Part of a small language model's weights: vocabulary 8192, RMSNorm before each block.
MLP neurons of a small language model. Each row is named by its layer, matrix (gate and up: input weights) and neuron, and shows model dimensions 0-191. Each number is 500 + 25 x the weight over its row's rms, rounded and kept within 0 to 999. Numbers have three digits each. A neuron's up and down rows have the sign that makes its largest values positive.
A block is one neuron, or neurons of one layer that tend to fire together. After each block is what it responds to, as a language model described it from the Wikipedia text at the highest values.

L4.gate38:532518536491511455487490490507504531463522496510538567521490491494510473478460509489486524483482477456486495490518482507517484529483496510494558536509529501491478470495482542521540539484489546507483441425477489511528470485498449492485524480517511485459540487528539487454515510497526514473498556487488468510486526480503547452477480505536499485528505527494500502494473489519524533472474492471494493484527516502465555477472460511510488524510476491500501526499494510508485522564547516538458507534479516517521493512483504483479509516472508510528490457504498495449511476510506487522
L4.up38:549431477530500501480512502511540480504503499486521518509560499483487531495498471529527487472476513504459475487467534516478501454472517495471542492479546495459505464479494488504511473479492507530463529469530482453520471478514519481470509482473517522503498496536503500481516516521530465488476518476476538500503550497459482513512462471464524503480532476497494523512488485490535497470493483512528515462514493510508498537459510503520504522521474522520519459519494540518522464492589555527489510517485516502475526507509494459464519523493479529499525452539496468481506472515508517463
L4.gate40:510492459505479496523456505461531520467517473488512508550535493497504507484524502471526481493483497449524540491495461488494475480514474485490535507454488522521544498537485489502549547534514477487496530553508485500549469488492524512548510523500485532474470498527515504503494492476516524481532494489509468538508543510461509452524528484531505498487534522477499512491513493530533469501528511538492534464452492526463531477443488515485512492524503494488492488505550508470484470530492472473491515485475558515573490509485527489479508513514514517482518489509475467472449528522512511464
L4.up40:480494529459418502527447504468497513505527494488499479520527523484505519458536521484542489490482489528488529483482467491511544497569466509465534488463501508487503467560478486527533466514514489506488469529520514496489453507507553498523479509517502502508463476472530497516511558522498512521528495500461493576488515510495498476557500515476523477494490544484492542477504506507505528494544496518537499468562474521487541487527534512520528493529474528527522493474528480514478489495512507497487515501519536525529511485482494503508496471521515542522465485487498515486500496513509484467
L4.gate41:456532487492478509480476495533480482482474514504443509498468483556502484508485512510500486505441487507490485481445564513468507457492502456468495512501477529512520545493535480484504530482531466501506529547486499486478520548559535470491490477550488490457514517497529488432508516506520498460496498509531540492514490510486510488472518504551512527484447496519518534504485514526499512506486521495511478524492518471477483555523500512505537510491503510495516485489509537531492496503481469514499493530524542515538521470471535493461510524485554534502452483476531509507493522491463468514
L4.up41:513515500493457493493536524541465503523504491455488494508518564486553498538508540513514507501563469480510504546541532530528506494527492497483539507522500482528525514490486501488490509536504475507490496496531516441501519533493477488504516485517538492511548495496483552497490511506525508478526448487479472512502498522504524474509486467485497525516492506461499535484542527512479453452518515497455452501515531545487527468477466494488502506550510503498534483496485478534454491462505539515475533516493517492529475526546546488511500452519508501463489490505485537492437488513492500475
L4.gate77:497459552517490483495527485461499489545492505527526506537515506464503544493462547531535491512483522517514523498532478488495531523486510484491537545486492498493508460488484480469522516469534492475497502531518507500473488549453519492502519496516515493514506500510489475504456500463476513461461514527510528481513519510490494491496482506532560464479444514515555464476496501515483533528519510466453473478525486505481513503500489496477489499505479472469543524486499495479489575504476500540440524492483468448553509540509481498497512495503492535496516516438502516465477474512539471486
L4.up77:562509518538520495505495488494492497495488493513478472526540489499512513490496506525445504464495510525514492507516491547498517452499533500461460510452459489483531481503521512479540494494468502520507493478429530452510483516510494525486504523484514495515525482506502550459526483469543538496512544439498534502505492523505451504530488467521498556463520458519517515478515505481497537508500506460414498521482514508509461500522493483504525458474476529503470515498502508548540492507505501487506494475517514439467483530533478470500515486460529508508518502521536522506489501497534502497
L4.gate80:510466501530499533482517474465548472496503499533462472489493498470513511547516520502479470466473494548511519533516487526503484462505486527476493517507533513487493431501490516489494533513499549535489548480481548510490512534487489499508493483542537506501482482500479468477497490523512503436533508459450490474468459479498515500512512529529516538500490522482510505494495496506502432483511471478497490519493473502502501525512538486499483517538531493510472531503503510482448535476457502524452520518478515491525457496568475474487473487480543488437530494499477491476525455498480483516
L4.up80:509501516473462569496506548463533469500533479515475464536521490471548495521478516478513528493479493496471479520494516493503520533482502508486533485472518522467516515528487471488502469518489484494517448465524526503468517555476514480459512467474489473498519461486522541503544452534509470493510502505474523508532506466447479525479496484535540467494531513515536478497503518541501459511530522474479536510471458465456521508475505501519522498522457480485476529531519520477515530449481503487473523501456537495501513466540486484523519513497504521499481511477542529494494491513519506468
L4.gate201:511480469519478508526507515533503542537489473459468537502555493470507497512524537493519493511525491491507537495471460519484475493499472542496556511489487466484506503537451472522524533497520456492482493512492547491486510480472487480503531493497515529460501453516518485467502516520536485504503543488530419509499511468463484493461537554511474505465499490509548507488479494474498460492486507504481468498535501477488502479519533505476486555488519529506494535432513500490492472501465526508497493496523525470513534522499483517514492480466479543442499482499493480531516497466519514454
L4.up201:513482540517479532530501524476515500464531457490485463488478485510536499530511506486508470482466498545549489500525486493487521505516508466517453442453497499498495536504481512522475482523498539520546519526508464534470498509491517551514507534513499478494508464543496489523516540487493488502465471478467445476498469499447549429557488502507474510515503492485533541468521481480511506521511496514459514488483477498510577480486485505520479513508468511506521476524515498515454515482533516475520526480488478482531458501507495468509498464511468483462499484508463504473468483472509521498
L4.gate211:487559502530512494509490517450525438489526520481460419525460488485510517525502482514504461458507501455492500472491484522523492521480506463514458482520512552470487507511490520505481508505495510509522541496486489541524523490473517520506562529510514505472504505445514507515531488515499469516510446487479491482502479487520457521469491495499511519497538466529504508496522548428497460504516524514486515522469530510517481530476499485492513489514490533520497495529474516526470542499436508508499501512504494492508487521458503449508496471499483523464533521505520462479483548518473486461
L4.up211:560513564556499473512484499496477515523525486530509530531516501482478512510473492507493546501520489491525518475475508534514475517516498489501529452524488518507513491500517436502488518490471488517483506552519492497526527481499495502521518501490553454485462475499515523438471521543510520462511499499520486510454490488487478485533508476463493489503545500443518535511532499505500478500506514536483561456523478529483491546467466506538513498510501527506527533425501493503484504523500505505525486513523487544535482473520507492497449471513469476541508503482468483495503534523465511485
L4.gate248:503484507495536503485530522505480509531550543486525468488512475504510448527443509515523467478518498490532550555463449508509502502497505476506491489528500534503457496488467478467471523505514528495487558451468514484503520510495486479466468497500530509458506475494465527510503524494544530480546503464489490516482482455470484476466525481542505491516532526499552567486522508462510515471496507491494508507460488466476520495515491519513529511552503477504468538522519534486462494513463510528511520517492511465530511493500516468517511483500512537524484493487538519486510486537501555473
L4.up248:473524520530521471493483536508504489501525513486468528476481500466514495454515524554556466479543516476510551471513518523499465511466529513550537512530482448513531510495526494484514539505508493513484465520442520529533518507477483488463492474501517509500557502462518500490509501487522496510543486505547471472520503456509495470501552524515490503528527500523519483531526525501506513482533534522492465488495493477489528498497446492521520503497500489490498517467509471477486509527535515533511509499555535504522489481555440519496524499492458519543467482484499498513467528509462493538
Responds to: Apostrophes and money figures

L10.gate15:503506505523517489521519500521495545454477517495491466519505481555493504515516498523494519518515483482506487496513497452464489503519513468484493497516531488482502488568502506514496514531497467520544482514497490552493518504460487463479545525505473512480480528503538502515489531503562483523538437514509510473527506522527529470518525518516541434499529526514509454480489463518467510496520536495485522510472490494500457490500543460468491468509488445525465510504508465517548460505467507495492499503517481494508535504517451442497485536510486490470465519427525476502505495500497498523
L10.up15:492508469490528474530528546522490511503471523549524537452502543505471501527492499483533518504505492506452490513443511512523488512542467504495486512495495483474487490471485526493528530519489500541527502540517528477507496481520503494544469492486482510475540503476541489505502517479509525511492513512476520512518534471514541507497496463503541496491496538468467443487481473517508521462485493516480507482536500483526527534507481470487493514517495539496505441479540477460534500472521448529482504499443507543543459524478513492492494513559564486527476480470467483475469504520499511462
L10.gate79:532487418508524495533473543542502499518462495491503505518535505497513490525492515521492521495487523503572502477485507487521475475501514503524517508498502560542490507515538498516545527510496535487483515504496511510528534478496476522519507513511447487503533469486523499467513516470503521490503481501453491509488514482475552511491501477511504519536475520448496489504504543508516516488487437462477479474504508477519525490508508431500526473414492453504493507495540493464479477508537510468503534513510481478522483532497496494512540509506500451495496511505472497427495529494508461471
L10.up79:524470483552497486502481513545515519508503535505478516506523488491526506489490469474479482519484508511524500527487482499522509488518485488556561444493500514449509473482497526533517540442474525502495507467522466502513518482516484544547510485454480499523535520483523525479502533517521518509478504493463466536508497480503546508495485468498518481501484495485472468486486500499466500498513498467538488521504493483484509472514489510460526450485501527498517518465512456520485493536455507514496525539530456538505571530572505504456455536513519519486474502506503523489530539491456482505
L10.gate143:517498473529510485535513546506526525529487483491516507505498486484493513479486521489490458518516497488518503523532479509514490539535487538489502478487464478533530516478542490474513480536510537485502469480428500507497510485510476454492500480524488505540490528569497525471544503509482529545499530484467515526515533464502545470511550493464472513505542458472450526511535538499527510478500490479494520503486471494477516501497519477514524534497511441456525487511492479489524481508499442468504507529483498460516504555502462508538520485461520522515500509450456466501494499537479481509
L10.up143:520504501520482526523523546507532511484514490454534496541516453511540507483481485508508506518486523497535513498489463553536472513504521508503491508461494526524501517544550472486495514491472558505535457495489528537481516467492455504525478515505518516456479490485514489529549470517525518543467518460483461522475499478460525489479510480511453475475535463462476543489533527469510481492510509486488457461488464500466486472501527507494499491499498463490560483562523501473525526536528475504502481542532513519483548516488517486524494490477496527490505481485522500477514488529500471505
L10.gate250:490542490517521480532477506500477521515500488459468499501461427514479501532473523494461498509525499459529503507501509504506490493467508512526478531517481545531512483505489500517505475489478507509493519492499508503490520471483484501478556455491498498445474488485530476552506519500517466476471481500448550474473496526446523492550506492480498509515559515524450491555517489468518525517533490482512514520504513456512463494517487494463515502471497455464482504492515475452507495495496470517488478535501517478513546542493483467507568480503480523488499512511555488487504543542494457514
L10.up250:509504449443483471482516515539523522476508499535512518465461492513517527490531462496506534515478496524512533510464467488499512517524507481485531500512518480517487533521510460494505541509490514490492469508536500514526535522455534480515511453484474502531504479521479508520479471524532524487530508460492505496500489508480492495493472462469510488463489520510603516488486496490503479478493492513520551485522510473504500501510494514491499533517482502500551482497516492502527548548526504461480468545533451429523475555540478511542520481523485473519500519505496511455486507503533492533
Responds to: Start of personal name

L9.gate21:513503462531532496448482503548472504485480486528496504485493534524485519461557522477533531511510489475515527489504488460492473524502566529504502466545482491519461506524502499519503523494471459547497548534507539486494528490514501506491507492550485486500473502488504508500533480496498490476495485482478521461500459506510533504455509480556483479461514515510519503509492497505523502482518549443490559489532463536477551465489480484475492519481529468500511508533514520530468467510456497489517506505455496492482491531513492524464493473496493502537472545515483454468468552499506522491
L9.up21:476505506488473476502513488504520495489494510529496524469531525543468547501528517522449530506500523499532489493527506470501463522527527557460527529478519476474498467521502510531500516476461489486502530489519502513524491477488494512442581512450487529515470532487486523477500486518544548514512532495503521485496506503500478482519513448525503479512487510488500488488504465460470498518535542507503520476515492490441503530498510442482479491505450473528473537500495515476526463517513483467514499547508506469486496546492507567514518509539446509498507487529479482483464495517503543514
L9.gate31:543535496497510485515473512551498521528501497483496520459467468527515513515501507549483491477511494519549523525518497529515483456500485508524471543551499541487499505487496484507489528483522525486487476482495496497519511497475505471513494482516481495507521537490538487447535498504471483481524468496452520507531549531515515510504473510530495481524489456474470502494492498500512503508499541481500496453467484505491476482524493553551539519549499483479534496495498520465526506488477476434485504515509502460511455524459535527486504498502496494505436453496478479449502453528547461548
L9.up31:525461517537499475464508549509509460474507490521519473527476500497462532479521510523484470528488490485516486531537494511497468532520547541454497539515505536486509485505500453528524506485499478533503505462571448478472496463475538510491551491508526498503529479531525494516498508503499441533483460504518507505489533501487494486498492476526486501530469530510505486489468467508535552456507497469487478490518470443496494452473499534499505511508486502503544498502544495475515489542531479445487485519507454464466477490498518493509507477509505537504502504472493476528488516541533511465
Responds to: Apostrophe in O' surnames

L4.gate9:457499508480510455475514508529538512499479468527527498551446542494508474498503527464483472489480514506493500510512510479475478538579497521524512547522481521501464561504501520504539509481516551492484478488497514522524454508500505478525535504479549495496500457490497487498503520499471496505479452511465508495491499489551526559454453471512511529542549492490493454491464521485510514499517519490509489503475533478488497486526504532496482524456474506458481480487532470500497481511503547524481479507512483538475488474477549484501467488513455493498543491465468491494497497476512480520
L4.up9:501527474491516497498517507512533470524542488565517496490490498481476499502502448433490533464488515499473524493512519459459531489522507515528466498519448481502496476467492485506505501480484457498507521472514503412530498533517477486526474490474522496472478539528472478515528520516498502506477481499473503499467478468510466542455528476465539527522493488552545472525463509483537482517483492496505530523478495506539501513464515502519490525508505490520490504512554518489494517495510469528522522530507485461481489491507462500529505515513483500564555482507486483504535555489470500475
L4.gate27:463499513516527476453533522507504513506499510520484549493530489519513545459500518524537526517505552476477527510475528507486519506464464515495469491470466497512483499467515484488562490474491506481501528492482492520496483502550511472488473509502555474495470510458528503524527481551534537505475519491534466514491510543456497533516559504527458500518529534495467451484484519556502518496486462494468545518490503475507521519497501501502467486460499495508493525470489462497491512472454500510519491486487484483506494480521453525515492475488516465461488487446501452490449492466515528488
L4.up27:526497544522497521493504520510502467522510482512512472507569465453513527513527496526447528557522531544508491507521531484506479489500491504487492517482510474540528505501504445509477501522463438496465541490503494498481535541509493490485536504451528544511494501510476454493467515537490497476493464509502501480477513535502488511467508478488491504498527475509519539524480522476476535541474503480529503479539455490483536500496482557481519545485485489471489523530488553497493482519473469523505503518485519487499485511524506500494521551494495501567512530501552530528522481493493455486
L4.gate103:538491504547472505485502527542478526526514518553523530502536451506436518516515521480563496516519501502500494499478481471504523482485479515474504537484495532469475520524471486479483492513523539497509483523477524524496494524468533510496487482505532476513480490513477518568506487505505525533505529530535497567501509467495472534486512488509549478441492483503516443474452487490474508516493494503498501510532514479531507497472508495435521483483527485503538493510550502456494493496448512495503449514508507483527504473493500490531442496503478459489531501467485465490503536485469494477
L4.up103:470510492517552484535513488515519506474509524545499547480524530486482508520505481483531552505495491484503513476515479485477464537477515484498503545515527502499531494493485486470465521550515458534510484445468477488507485525499505465547499523494452503519511492474504535545481490509513530496492514485482500525440498528470481496453463542541547498500495465477481522520515487482524520516480541462509511513515540521485472484485452457538503500517496525509498547488514424540523521517474488492476517518526545503498503525465497487486492512495496487552511553516497539504485531500513483483
L4.gate112:530482456481527477535513508510496478475461481493539499492473501484508510517521511530475505503478543509544452517493551484467504503465495534480507460534505528548495520510511509502552535538498478486461528494465505497526501500514476519464475532525550510494516475526507498492498500535512469474483456516493540482495496479517552487466467497498501457510530494536489531518496468499504496489479522506468510491498484473545453516483541453515521507474517522529477485504505544516478488515522544520524518495461513436503501491492489497463500510503490469516515491486520488482553475464558432517
L4.up112:535518542481474514451507547515497524508509506502483503505521524539471512526496464519522504524477512526501504486459446522450524500498516464451510484472427502505513499485500507540492448443496540487477507507528470523496527528515479484514528527484487489478498553516477507489524493505503538517481539530482497509545505496476451490508503513465483520516499499490453447514507462494485539474513506508459538496503486492460505492507518491475481526455504501502477490472509488491486448455494453523524458520527554513484520506505498496496498538496470493525535526479498508514519551505513558504
L4.gate122:532479506554499507479468546542505521499482459577506492507492501477519465536463463487467497493436521490474519441506506493501514499488469496480487529506476550506522500486490527556497489515511531514528553515512534501476537517491494488503512512493546514476469531537484489511511513527494482467483485514458514514483487505506490543483559539504505514526506496502511454499455492518501495529500496536475498481467509496497496515479489506482514464484519496511499490517511517465493497441507464485520513508527463535493449504462529534476477507540491486518499491517529480484556518471521435507
L4.up122:509473506538499517507510442493483509486496431497493509474491496485495503481481526518511519481478533504495521526507504493546470485504504514499520521487503516510522462530469466506530505523488480486517520458493498515504474517540459499498472536496513495478459557549505524494471496532528512486463473450529482482504510492497488518490530522484485509514490478523459475495504496506525565539479528509499470481477522551456485484446508509540500484500503488524517451522555449508544494508526469524494538567486504517459444499488493475483501508499496468517492508515527493453524544483450477488
L4.gate143:473472515520477507502480488514519528488494482506482510516479488531531506482492503497505465523491506493484480504515523463505531543513444489532491523480532510478501537518472505526521538509468480451466536507516519513501477481517471559430472535530490488459476474496489476533497503502448526491541510514525498502545539483534457486449491481477483523517479550501497503544436487488485473497500477500510517493497464516525503461493496467496504502509492470479539515535489518502486442487481490504458486510506484485538515504476519499479475502425547493545505456539490489474523476475531501502
L4.up143:484508519528493496495480485500505514477469497570509492529476535535540466487529480500493471516488510464451469473472512509477515553530462515494481460490505441486513477537459527503542518496450486478495521508506492522498482488533500505507505516527463487457502474526510494515486507509476528539493503488491540513512509526506452452487481487513495505526482514462484495531489497498486466533465498494495519481507507517524482488467516450502500526475459526549556486487470490512476461485503474500480491513471483491456445503482504483472485495484515481557446497555487460554495469492532498508
L4.gate205:513473535534478439484502535566515480562486500529492523486517492472491523485499481495483509495513510522508531516487549471466484533505483492491514503490432479518538530491540495533450502514519519526450524469475489526515499505472488481509515508480512449527502500519506460492529507499530511528475460523511492460492494504476482561461479477535495496507553530521477507488464478483473490494481501469495524473483467485540459509451470507499485499494526471522491496513484525512539482503462499503510478552498487536503521498507492505534486478513468440513509525492475449500524517489460519518
L4.up205:516499470538468506484548468524514480507442500476513507510523527526514525522550485533536502528484501543495484515500470521550516483529514533475523555486485506523502514467478502488509507515487525538520467456505542490518491480503451497442478523493541463457508502500497520459521542520474493523533557536491513497497497499508492528493525503446513501510483509477486477524456479442457480439495517488464519500498472485507523487507514500486492527446527514515494520523526527496514515532494495513515509481481519483484495516480484463496486517504511462530492540474487505500534526483519434471
L4.gate222:484527486562550532457494507480467502462508501547516499492529490512472511502496519555454482516512483519524485544498520483531496549471482502506491493437473531493531525497499477472513492467494507529501487508510484480486460495583535504483506530510474503474461497546483472496514473494467515491534511470480495508503546478508485523513501508461507509464514511498482504509476522477545492506527539446495502493484538489473508506504512502506530496464486531488529497476540483511481472539560510504485489575492488493510528519508470499460473450493462478484529552508514501483504505512525501507
L4.up222:470503509492476481509479465519505474489480503518586502471487508477512492499540485519486526537501525471457522483494507482462501486508535481548503504513489510484509491476500513504456518459519514493496528519498481497497501486531478515500507557495519483477484482511464451458485460503495509496509492563495549474520523535527475542449472499481515508509488518483501499509509477559470522541503499498535508530497465463543445476474493494462489496462501462516464516527522501530519475538473491483502507490520477554449489507473488494494510503540425515518511494522456509492470505495496468529
Responds to: Article-start paragraph break

L10.gate60:452476504524494552518484487525504514488508500490462532476505491529536510480473534523509486493498506505484440528518518490478505493453501501473489539475517506488506494459509483529451512551498507510487428528487492491507496483499490492504487516530476525486516498461485521538488488480513418471483515508445514492472507497483481487544450464456493499505524470495505524498479498490496543497488477455548533473531472489524489486482515493512542519506523495485464503560490523498496514492512499497495515492543518505530503539449534486506540454500515554537507449530488486490493457526501483504
L10.up60:466502468496493537493515534518497482472486526502506517493547512527554563489537535480502517489491524488465524489528499477557493484470525509465517525525476523530493524485475535502531519494531501503485498453532461526481497508518502481531507489495493525479481506488469468488500495487491482500492507466481508466495490519479503511511531473490499463537482487495488492493526508439531521495506495475496511470548561479505482483497551487482540500501542537470494492520500468478500502502469472474475471521530484454493478520507506496470509417590529549466499476495485522506494497531490494532
L10.gate71:522512502498482497472525524538495530514490512483536476525492480503536479472516489481463493526524454489522492479480500450493508509514495514466565525520483504520460491507460469520527500505540485538548511526514511540476508480485533480504498494496496474501509524481491510484523519508479503492503480548477440546531510537514535514451455506508449489524569497508547474479536480497559513489478505514489487521482469453518522482547504497529540483469490480486454549494506501491507528479483482517511489498503473499494487507531521487554509518498529477487471490533488459515505499565501520475
L10.up71:490498511432454493445463498496499439482504489523509493528498462500505508477496490490499499469492542511451454548553491519473496508478499530539497542495500514554513479476541504513488456498477491486519501534447513533493529509556449502518497461531496477484511481515509492451495456515493486478551486513530497484518552515515479539490490504493508538508507505511508520497488513479513481473514464507504538511525508524521509504508508462499488512468467512510521520525536519502474511483507534472483482498455499540493490494478463560485520482480474519535496483537495490517532507497435516523
L10.gate184:536481514481502538505488500506440498511530494529469511500495500551533559511513514471549488481503484458538512487456493500498502496493465488494509506488519497484499540496525481502535490480491479478520555505495472524527506496535469496536474505518504504483491481515510491468479525486500499512497540521521508537448501518471479484517454463505495483511547510458479509511523482530487497457528477531535512477536452513487518536533486512495533499538538531512464533552531508477538498503525488503521527565481484454501463502516531506510467475526485513503455428499501503493474500479481484543
L10.up184:490506484460511517481499483480479490514515454543482518496490505524510508515518507478537459485474509449530503490486510521477526506494492529484525513430512483465493466430519484495542518508514505511486510487493480470489481524568477457516483556505538465470520493521500505501498496484459509494498538501504535488470497537486498527466490457518528484475586488496518483554519456537482487502524487514503449527470456531463523527520483524458510481457555505491467504525514496504516494492517508515509519513517497474470501498494518538488483496490504482472495479498513457463470512500461504525
L10.gate255:508465504471506533504500531465463472488501529509489499518490514512496529492463517462494474527515483551458472524491462532503445529494521530479520528507499530540517548493456497496526547478487499455490495518520500542528490480511466517491525512489541543502509486501527492425544514479519505495516496487450486523541513486445533497479524469531486528468529502504547496515453499537518466452500473498542531470536529477545517509482536507505522508470490537523490496486529486508494491531530493486525493508512528530494500514522485508520502507477502526475485472493495467493483518545494467462
L10.up255:506501471405495509502506544457482506492450487498558480511461538505517507497508470510517505493504465537468509509500499495497506526511493548500573526532501508504531499508493488517497536497496481505536519514513500537470479513492537465500475466505504558519513538459512483474528467518503517501489545463508493477504508528491552463480525470542474519488483504465549498499497512532534496488522456489514516491525492462525523499491492478471493507493504559521484530505532508512449536479494493520506471531498493514512513497480531537508435516544512504497494476503491457462477485517514501477
Responds to: Word-internal apostrophes

L9.gate125:487483494578510485536484496494478515531546546561502465514513497460480502523444513499516468501474480517522525460497487495562482468529496525515507542505511492476461489506463498507510463475537500480464527501445503483516499487531456507532543498499515511511463484515492492491535489503512483518517503492508539492520488538504491545472483486501451479478537532539532527477481487542513529481527495510510579508522495514534505546488501473511497471501472507537529475499518483484499512488478464501517494527504529460502511527496484514529479491564466489484521528471492521486491497491480481474
L9.up125:468494494512465512505486511477509513532530496503505490492489513491505507549461547519499504483469501495522567529468519527524495504458479538502493502491482539507479528524509543479473525572469490518461502500492474515496514480546512507490527540496468499515484531514511524530530451513497469540548452521470492502501473506517531542483498490527434497539503507508524503522496494511512449477498460500488543466489499484500483519465494484486495474534489525487533510529502504487515510500531470510517497473472497440521504559500475506573511460484521535524503490545528525475526503475494480491
L9.gate131:510475496509527570473507503515502466524461520436477510562462471506563465537489532519498501520501493529520521476481491512491494481522506529515543527539507509551482434484467504518487491490476502533516510472493479494509535439563504484491511498517505466513462485486513506500477507505525508477463478510503525504521491499502491497491431496493524474535523486501499507437523528501482511491510493506548527485509520502480484476524494520526494468454460501464531533519504478484487492468516493488490492523493509482554482504489500493557552494492479489493490488554502505457469484508492490514
L9.up131:518523482531490474520512554508504505508513492494472527512511489502535534562519502491524491483515495502494504485472515508451561522516476473518473541474562502524503529467527497533528503480457504518502489475490510491498536480506478518528495494509472496450477528502493482488504475513515486473540455523510493463454504524535477464495464493492536463530513495487444487512525503551488495527521489517493533488484471464476524517506521508503494510549496505506524563498516469489509459508511482552499520514473528471514454500515463470443467464488510532488519501514484468455513509520522502447
Responds to: Name-internal continuation tokens